config.yaml
beta1: 0.9
decay_fraction: 0.642
train_tokens: 1022000000
MLP neurons of a small language model. Each row is named by its layer, matrix (gate and up: input weights) and neuron, and shows model dimensions 277-372. Each number is 128 + 24 x the weight over its row's rms, rounded and kept within 0 to 255. Numbers have three digits each. A neuron's up and down rows have the sign that makes its largest values positive.
A block is one neuron, or neurons of one layer that tend to fire together. After each block is what it responds to, as a language model described it from the Wikipedia text at the highest values.

L7.gate1250:122078165139136163118125150177132165134138102157110185131140149146127161129125127095148127139167158142128124145139112098150118128102143136126147136079124137133139127084153137146109104097105115067167128109120078082083102143096188099112095149091134118093122129110066146137111107117127148159
L7.up1250:113101117119126168113174166097133088092092127123078117126149143088131134167112152132126084153133148143121150147094165145144172127109176137096133155135180137109107114152118139100119072115156135110131103121101157092099161136087105152122151099100161136133144098114122101115132136121131131084
Responds to: Mid-name word fragments

L3.gate212:145141125180121176157134118155134148170137153128142102151140153123144142160126117136130137116109110157153098126177108132097105163113167134105120141119116126147133139112143151105130128126092154109153140145128132140114091113141148096107126114089125169108132121102102158120100161101091128144
L3.up212:109113103152104149145139090138117105128139114115103149118169144142114094159137081117128125134124121110139113115147129116112124136066135097094131106123082153155144164175141128099119131152117099069155125130154143145077121143154150111147144111092155101136118124101152126121084101101132106151
L3.gate593:137139118109106158109105150142118163136134091171143122098100146115121128103127151114115141132130089140145132146117156124121100111140155125133121116166111078150125138121156108146125137054073101139087134139123139122131080126117097066097124116126162135085100131143115130121121125128162148122
L3.up593:101109143141125086110171097141139130120087132091164169135174087135123076127139135154119118169159162160139127146114144114151114152083129141155111150088115092160132157134169138132121079157135127142118085145173133126113076160154156150111159107094177141123121082068113160133119152133130129116
L3.gate615:140135124121166162119101156110158098083106165130135156162112130131128155165110123113157142081105093132167070122138109144102121147132118103142129119148131111106155117130158105115083119120106121130161122140140114105094166105086112193151092083095142124169148112115155139115136150138125097110
L3.up615:122126189151154120091134064127119127091101187094167139131138162126131105134152125116125117142159109141129103126089152137132143139115116097151120134141112118131152162065090114122126112124103143122124122134132125110126133121101131130128115152128133114144170110105140134146155157169129154104
L3.gate797:113151111159113114152103167085135138119113156105094165125137167143144134123142154142139136112152113128151139171166118145122158120123138121181135145124106129111129124137085108088132144160093133115164127156144128141137101139106144121121144112100154085158114122078139179112138111136143120146
L3.up797:141152142109133100087118103119114137135098114122130151131160178104153116152145168080124147115117127156134109119101093132093135132082131113118124132153180183141158161112111106115114119094086155139107145142147120104137135145148156155078138119094115113141161115134100106149101173141142132130
L3.gate1213:115106156093133113152135128078145137124090126134143104194112138176110137114147132079145136136136111131130125098128095101110099095080113119145137163136149141091084147098144148153115134132065126153177114128121140163143135114133119083142085120137129122144107187146140156099129125147112119151
L3.up1213:157118107069115077125158105090132152146134153144117106165158118145115112088153088084089137137136123138115136103147160160161123116151093126090122121135115128110091104148110127160106114160105114115143133096130145127140127109134124150142124138147153177162111146141157128127117115109112147145
L3.gate1406:161183123135143092149170172174158071154107143109162116113143095138117123153144137158064149122111142142143119157126124136149111149141124136125139128144132150132137127150121102157123102130062105135135128132109113119130128142130138087113121123084133093112091132127115136107122130130101081142
L3.up1406:128070105126105097135139099083102111138095133108159119127129116150109115147154146144125111112147155113088113112131091130086118135122128100135119110112139138153163141110078142187114121114126146101155119107129140117130102091155157110133104092134110110112119143137134128118115115113093163165
L3.gate1488:105162136131117122132175127148131112145095122111127143134132131136115141133131155145102159109111092130136108115118068116126129147104175134134120159135147109134140138124132075111151116109062108129118139159123160123120119159134144133114130123083149102112106145117124139116096169130120090128
L3.up1488:098096123131111078137173097164143086148108093104137153126191101176111131146126115160124132115142139112130095136127108152136173158139127132099125132152122083150178127137077122091161096180107131125118165119139140111123102116131175168117142109093183119129103137121138153097097126123128146129
L3.gate2007:131068142140141085156147131131110131162129141120113169105141119157099128151137115155135134095123147130178084149143094108157128130116164180110110125139133113131134113116139137126131131155113118116097095142149139148122116152132121108117177082120114162117143105128141115170084135104130132136
L3.up2007:110137146164115211088147090108123120123117143126121130113136113146114149126134147124115116142127104110134109116143123123139135130114150136148102138093136157124141175166156175124117132110108092112100122089134160159123103140127141059129136139060128149084105137115119136150121150121146153110
Responds to: Leading three-digit number chunks

L7.gate469:145133143109111178118107055145169111132077143119126109143136098106148129138166128134117112114108099128102154111141134122107102091150157087092131105151099131160144138111148143138107149119083144157097138166156137132102093155105134156157128101081137104098109119148156090157126109138133198087
L7.up469:116118098138124113150161143107115092102115158156166136137142137137134130095145126152142122120148141095188138118139137099141112127158100112176118111105125161146155140113099151126122153095101121109107167135115130146111103137098119141159132165114100121110127192134157163089095134141130154147
Responds to: Later numeric table cells

L4.gate119:096165111134144158101146151139154127137108063127092154101126135107117139146099100168109106080102155166095136133123090152119165105145150107132136132144145127188101153157145136103123126143145139146111139191104158121119133137162109121093142125127165116120126095145094170142132157125146120130
L4.up119:083117111135135148139170101108144107152121155094100122119127123117121149113124148150111126126078150122102119066134106114135140112144126114117141139134144107116100123127118099078126163086114145128109098140102111120122078121190131141110197095138152131163128124169143130154147088147128131108
L4.gate138:120153109141131136149109113092121147083132097096117119121149161135141126070098135142103130158130138142186120126182155128139159166118127149169153151125092156164122106119103137094089119120098116163108077128141154133119134131175141153116128116158123134141087119140085117157147132116160158181
L4.up138:125138093162123126139134163136167154110164148124121113103107115151153119135142169177134112158083121125125136107128108090129160107121096123146131129094156159141098127119097085109074124145122134128059126120111138133115099127149102101162127141138118107123143098137170145128082085128157114122
L4.gate214:081132125139121182129178140108157101124135139172150084113117144132134105112136095121084082103158127153156127127122131139157118139132124130174166097114114101110138077143090105120115099132144153150133126141097127174104148101128136090120119083152125122117131146047136152129122139143132128112
L4.up214:077085105102156105150138120112113117156152140141136182095101117108142129123124135103124122103106131171132096141109146095124154125113114135105153138116139109180107090098100160063131123148133127097150114141101145132105117134087102109097119110180165095145118125113125108117173106116122123162
L4.gate559:130134107107150144143149140122147089141118133088172126127105171159137164149104096135137125096132163101167105090121172138136123131136069144174102096175104123164183158101067103119115169149161127108117137126169120125091142130117125101109140135124124124147151132117084129141083097129140103116
L4.up559:083097124126118121151147122154123093079131162158120135131111084159125123145122149113118109126111117138097103140121140145109135141113115154105123155129082111147135188142119123097138143144151080153085140132084144127129120133097127085144129115132156148107133116112135106102140124106127140146
L4.gate1027:060151132080140133130124151088133142121134092152148160149141164098130127118099130139118119148131144095123102126144155135124131128112118125082125112175150097155114139150100184170103113106127130134182109180099119120158128114122135122107141085108133096078149112131091106121128124103097163193
L4.up1027:125134125089127121129164132149161115123158117132137172131173146109149105088077123187133134089060113084138134118142100135142087087126096149155118122142139127139147128118123096142141135138106138165166128128132090122117104092128109127116130074114135089152138088105128129115145142111090138114
L4.gate1141:084110113140108145112166105130139104144130117148126129113133138114117137125112159143125093121119120126128122090125079101130102150129121121142171123119099115131150096168132141155119141158144146111164117172141137125128131140093113103131141123126104121140130101117096091157124127110114112120
L4.up1141:137138156100148129152110113126073176128126104087142097126150146134128127146120145092152137087139113117139114123161105139132160104113106146097123138145113110167130129131108138136136135107090127113139094099157093093152117110128113143093171121123099195143076133137086147117105141132115153149
L4.gate1444:129141156084122141103148117102115101152147124131126167107083144161155127171187104123121151159120130151152117100166178112096123126153136127081127157133105082111131143112093129158131087144105145127171152096149176113077142111125137135156118155128136128138121123161130137108124141148109085162
L4.up1444:124141109096140115152124105110141142108142138120137143144169103162129103127154115142151174134145140109156073136136114145065069128102107141101114188131138055139128153131135097120151119126115130145119119139104135124097158154128113106150164174138156155131115126093121095107101166167127128149
L4.gate1975:127148126123169127072164125113130093097154118094099164104162153173116116113122168104148113152148087147162127137145140152132144112140154112080112095097105114149137165132154113105140151137135176115141143142116151098103125133118117172113170086109104105058125126143149117113124100137108136142
L4.up1975:121177101071146093120130164105162078115109126099082107115127138138151122143115190171107125143155120117171087110148137166142165128141102118103129084146128098153127140148087141098128145119097143099149094110111135147109149111134122135155166144099158146124102147129133172115167118136123104191
Responds to: Mid-word "at" in names

L3.gate231:135151146146117125110143136122103113121144143101101112117133138143148129116200146157121132140144188089127163133108117134087137130129162157161124166124119114144111143142150125130149111158154118153122092118165137152140153104136137173138136118124132135117092148156133156146118136111107109128
L3.up231:152138157154132156180132101158136124131138126128117115126146119127167136105119128123132127126158130138093189119136115136101094133096152142132113170154106131143131169175172110154162151103078090127122139129116155167135107133110144107132139114103097150137154140151153156116147098155110094130
L3.gate298:134112130123082124141131174125170107125135152138105142112185123156106141091187113107146102139143128105125125130127120131120141138107141121142137156190169119139089128150149141123132151161093119167129088117163149129153125092143116133124111120107101144153115127136128159162158114146104112092
L3.up298:161105224121146115122140179123156159143113122123142107103110130092081152121109103144152134145189126135104158106170131122114113182113170101105127109178133118120123139158140138096145113115129158160161096107112136120123109138103165097104121102104110126129125127154123129136143098141131115142
L3.gate328:152103146130119135107099146147151125149115172159139143142133121150115129105114098138124070112121173130089135108142115120112133102155162150114111103092214130121158121130110198131095114136107143101168130139079134129130125103119138114059107131149124147146174112139129126104121141117120107161
L3.up328:129148139115118132133096169153154137151121155142099116160134119127137167102187122112138158142154124101157163151117124122121152118147133143105145106149148103161119117162102125123123160132047130160151107114099144124128097124117126127109102087099153141104142094153144151138149134112117103127
L3.gate652:107099150158139170120110133161129148103159114109161119143139146124114142111153083137136121143142146099095123091178121139128114136141144157180143179147167144141116144158142127149111145099108132124107099130108157108083136118060138190130140103108174153150116084132111132139173111138117087116
L3.up652:135124207166120148135123146129135142140131133109160117157157120138110125142131127141137073112102130107104141139141132146119088126120146152142131150137156134158065120121158150160106132115112118132109096105133130123106120116070125100162126086129136155123161111120127180167170122147107113090
L3.gate759:151122153151142141126102160120157103151106127146128124119112130124064133105123150135149078118158152144073126112148109137094124122122151118109135120121129077109140139148151133142101095117076124094146119088135138154150104103110117134109150110145120151128174142138145120117118123100120095107
L3.up759:120126123113138090138103161135176107151121135134133108110166097125144138114163151156155131114146141111118130128126119146092147110116110133120150181112127109153146091126108154152161177124100177117147089139119173135166110123122140145103159122142133136183143108121153171104136129089112083099
L3.gate1026:112165109143102161136170130131130115142151133145050121159152066088140112098168105129138140113096071077118124084157134128128133100137072116137152159101123118157124137141143108081106130155118152139135156120082108127187120123169164145122156142135125094137142081147138141146159123080110139140
L3.up1026:150152152141121160126152148135125091131142118127100139130131112172151150132163142108123099107125126171151102148106115129150044128108124111109138140126125151102095048152142125135142103107133111130122137115078107140168064114140163136132151098105098111146102143156112140131111103109151084147
L3.gate1650:128143209123140133120142155134141138110126126129158124146162146084110123103166118121143113117147149110089138120152128141096080161103144127164137159155134126144106124151156153138145101127097126103131093119119137126113124136095148137117133080127126139113150120148125119118124122154095114116
L3.up1650:117140143128146150134168155155147120153175138128115115146191116088146122116182109165135135122112155081113127126110118161097118101097086116176141141157133115170101121156116136135154154157126120115129075121124140113110126151084130129151158075141162131133146100122130137107152125142082115103
L3.gate2180:133151144113140176113122135115140126147109143131118106151131135093135128186111126139152137130160110125124119129118124144131083156126128149127141101122133106121130088134133118090142107118146130108117145087127138123101076119082161117143143106123114138146158124133103128132153131155109142142
L3.up2180:151127112122128170173143145128123155133122139141135146110156142121162184131137143157098148141123119123163107102095133131130145151142160120127112141139123127135147116183113125119142125162140125108110123088142156123162130127090073133108140142149099115171147117121142134133122147121095143098
Responds to: Surname and name pieces

L4.gate77:162145137104140111132145130182164091118096146124165121112107110117121129138159102098168159163106126123134156136083154143113140190168151078151147109152136103153141145095143129154159116115147130135130096134147112111128116133114087100131162135104090129132081089124138108136138123119124167098
L4.up77:098170126115123136105171160102174155116117133132171113116114117131147156131149146136078155115122128164166138139112114125145127152148114106130114157129114077160133148115148127102106156127116148109134145136147126144088103149136107141124123105136144118094111108143132102144103136128111125156
L4.gate533:165147124136149169135139118160129128128113110102130126159158148095111184128106143136132159128119128127119090071209110093113152170126124130162156140122134114143129121091101141109121105112058140109118114108128146099109131134106152129129074164095167151126111124109141135111136148146120094143
L4.up533:117137148143099076174123160159139162158081131116175138156142142083136157108131104147123152140097124159132122112115104154109116143091115110128137158119115114114155117158110113129106113120112139122135136130141130096137157097156095121118148162063133141146160153094171182137133126082120158129
L4.gate721:083093127153139156115121135116170152129123161182089157143120121164110152092123129125144120104131132156102117093176110163106157134144114113178116141091176098130139130128116107124101110085129129131117131096161152099086136130091129151141128152105131119158105128122073154159082117144108151149
L4.up721:109138142159124108144156126107176144100128137118113152157131116136116123123140170160108198153113144139145118153164143117178151131154124120093112109121079073098135163131101154092103125124092141121109147144133098105137116138156125177141086118132070166139120107079139105132087152136146142143
L4.gate1147:122118124141118111100051101140151137085124120191126161168129110139140102051130111134075136155137129088150119160134099159127157104108141133157133120146134099114155133135123112084141136079094133129130144154138132112159094105122151167113141119121126122118102142100100135142110125099144125188
L4.up1147:087120161142118078105122127136110146126101175130122146162159106154105136134138104130143099137075102138105116151134108117120128138124140119135071164108087116154133138091130122124141096111116131122076146153150140126154114128120152112153134141099158127145131100149060135112128138125145158106
L4.gate1390:115117106152054135105141117129081147140198148160086122106135130158139138123117137144118195152114138125136163146098145094119125113143125109187162126162117128135090142130103102139129160097160147114102104097123155106094125134105106138129148090109153124108061097133135113122130145143136139118
L4.up1390:149172104113107120103138085156112090098106163097118077085123132087101131139125162114095133152121143134145118181152069169174135144146128102101149124118139175126156106142066108135121107162119101119109077108141081121118130188141132123148124152117115136125155150118132132117154134106144158151
L4.gate1670:129157152115109135098150159146089109131083093141113145116111131131120096157142138161115137129096113112149100096121091174151126167116149108139112139145153100161160149138142119106127115125116184117101127119099173111094072123143147144137174122087150162092133133149181143137080157138116118117
L4.up1670:140147164138148140131147110158130119157105087087115117107136137162135173122133103145055078093115103125117118140203101165120141176094148146122123132107116166133126139146123101106151133116091139110137122136149148127118081126157147107131165097106138131164110147138163129119100142110122134108
L4.gate2117:144090126153144119135089108121132124151130134090134132152148142129153170153121155092108131168116099158154127122151079138167125131171092154097111101136100132112143073142115118138111085144096098133159136094129129101110112139118127154101154143085122136134082096102100142136170123106121164127
L4.up2117:153134108128114140109109114111163152120154127117112150114143126113129076048110119154116094122104084171126176118108146136155151125097160166124141092124156135124146172098137103115115137119118140148085116144127111097110128153122129178105092159114134124125121117131117076139144146111151099132
L4.gate2167:153116090141155110087108103131155171103148158118138108093163126116116060105110141139159118119111092105140142126099118146152102119113101133142130135119124138146156146109093090152138101072091142170101139136144128127125160083136152134107104090106114146132110135103154117142127147110097122176
L4.up2167:144164103195160136113153108116154112132118132151122118161148129118136125131150122157165102143148125106136142129130141127140136115128146112114132166139140184145129135098138099101153122108137128123131150127091121112133104171110121131163120096086130149103083084107177094102133097116125171095
Responds to: Numbers in stat tables

L4.gate179:114133097102136102111130130120126129159137129133150166131085129125125142137104128166101128145167130115131122102136139118162105124111094096152161087122162101103122115108133126130112086101081158100104129123160103113134111137126108125125133093114133112087152142146107139128153112119124129075
L4.up179:234137115129114106152099134146149131133173121106108101170097115119125127170137105124105154128112160160098138127110129127140125129107111074112169128110115101129144129110146122185109074119155165124129109165128099117151106160089117134105110127103129128145124106150123161113177108124147106107
L4.gate872:114121107147130152091200133110149120127163144159132140130136109133131111106141115143130116149161150116152080175101150117105085148163124140171113121124136121148139172142129111125155176108168110132147105135107108114085095134130149135120122121145144175134105102128132081137140129105172126154
L4.up872:127150114102124105135100121107118159131106130086165116125129146114150104133142141092122170160164104111149142113137115104129088120128127103104166144137154081117146091115131131109122143134127143152127093094137125166140140129127165164087130117126107097134133144172117127141107158130110096128
L4.gate905:173101133163148150153115111109139182148150156116130113120126175122113106169143154125147115102139067099116145147101114140104071130100153116143130135165154121090112115114103148136126112082149126082100117137136125163153126117089120085108100112114172131124153099135142154112150107119093084107
L4.up905:150168151120118184175113151125144103107110105116135125126109139100120146133164084122109102112117119103126125133110134109121109147124152110097128152103119101149095099144083137139134100100135086129120122167123129131135126105102100141153133118117125175115116119135131125106119118142140094101
L4.gate1002:157142089105106148139080149080100124138172131130185093138139107128124159129104132171139104111134146152108116109153118117129045129122143113110156123148096105139132133104091168134117122106123154111119107172142118127113173115089147124130140159089123143147100098135148121136133093115103117148
L4.up1002:151121155135108098117113079132055155130144162140142100126106131139132148148117138111120143096164119132085145139149112129143121131136129122114185086108107155142125152107144144139144116097127090113131135149168110109130144111162154103102130163088123103163146144111129105105086154092103105138
L4.gate1534:139126146167157124126140160083137152135134109118112131106124125105116131132116117140127140103149124130088140142083113110127127110128150124126107114107138160141145156112169125130128109119140121106149138145130128136133181159140139127099155105146088133131161104145144146135176103115146126128
L4.up1534:077163121103141126186083120096130136132148114105179093114092132121122183116101121115132121159133137140165140065110179117100071126132134119130162131146093127148135086147082178129084101119160106157138145167131157119116119108114136159173141112123125154147094125130134113140131145123126120140
L4.gate1577:144170107127154125145141117125107141127132140117165113076123135134116151142121134149132132140139124117099138110183138069087109112155105111134169174130142152110127114113160141151096124139145124082153142131163084124094114149110135147120092115103151137134135106143175156099126091148106136104
L4.up1577:091144136130147118105138140094133134102111119097121077118107166128119158148115116139142148111158079118127110099124081145172144132146144176136142140157139160077164155149165176129118135111108167090149135120131129125117129162139144165137113160103111151138188171145134116124149103135146148157
L4.gate1632:118107155147153106133098132135144146171117139103086131158109110144094072167126120113116155145138147127122142091095160121149109152109150155162136162138121090103095148149117131159098104122121160131114131109163139157155141122151105140157092143101132142156155134183081111139114105170099168098
L4.up1632:145141116145171108137133186119084125107129112132092112108145116124126117130149143131100150099154088137139097118158114136085095107069103117114174133156134100140135166101164131122145109126172112117117124100171148090134113129104108108175098144121135130169127142152121101097134129074086101134
L4.gate2128:115088114132153144123118112119115115140138188140140099151121128136140151168101120127188120169116110143107127114136151128120110150103100108125165135131133163151125068132129173138097102104116126143147076126116181111108156127097191089123122101116166141127106111154111117125106121136112082158
L4.up2128:101149118176140173131109102162125139132140139114105178142108119122126126132099143092134133092130137162114127116063111138133124078101153095116125142154116116144114111118103121142119134083111104137124155103090150136085140125132119131114134142129165117136155111115095088132140141104129142128
Responds to: Mid-word foreign name pieces

L7.gate1301:105111132160139112107159120125150165125178129105080153109102128148142129115090118116164107154101141132134138133115091099112139142101120117129131151154167093128111126122151146091167161121175141168144154118101129146148134107131131077128156121122124092116144142112105135091154120119115137151
L7.up1301:165079086121136152086129147115142090116141178141159131146113140151123123109125132114103124165120107122113109151173144139138151138132111153104157094150109161119121172147104149120139139159110106145132096124113152124131098122137149117126085107075145154153133129126142147142165123144129117123
Responds to: Foreign proper-name fragments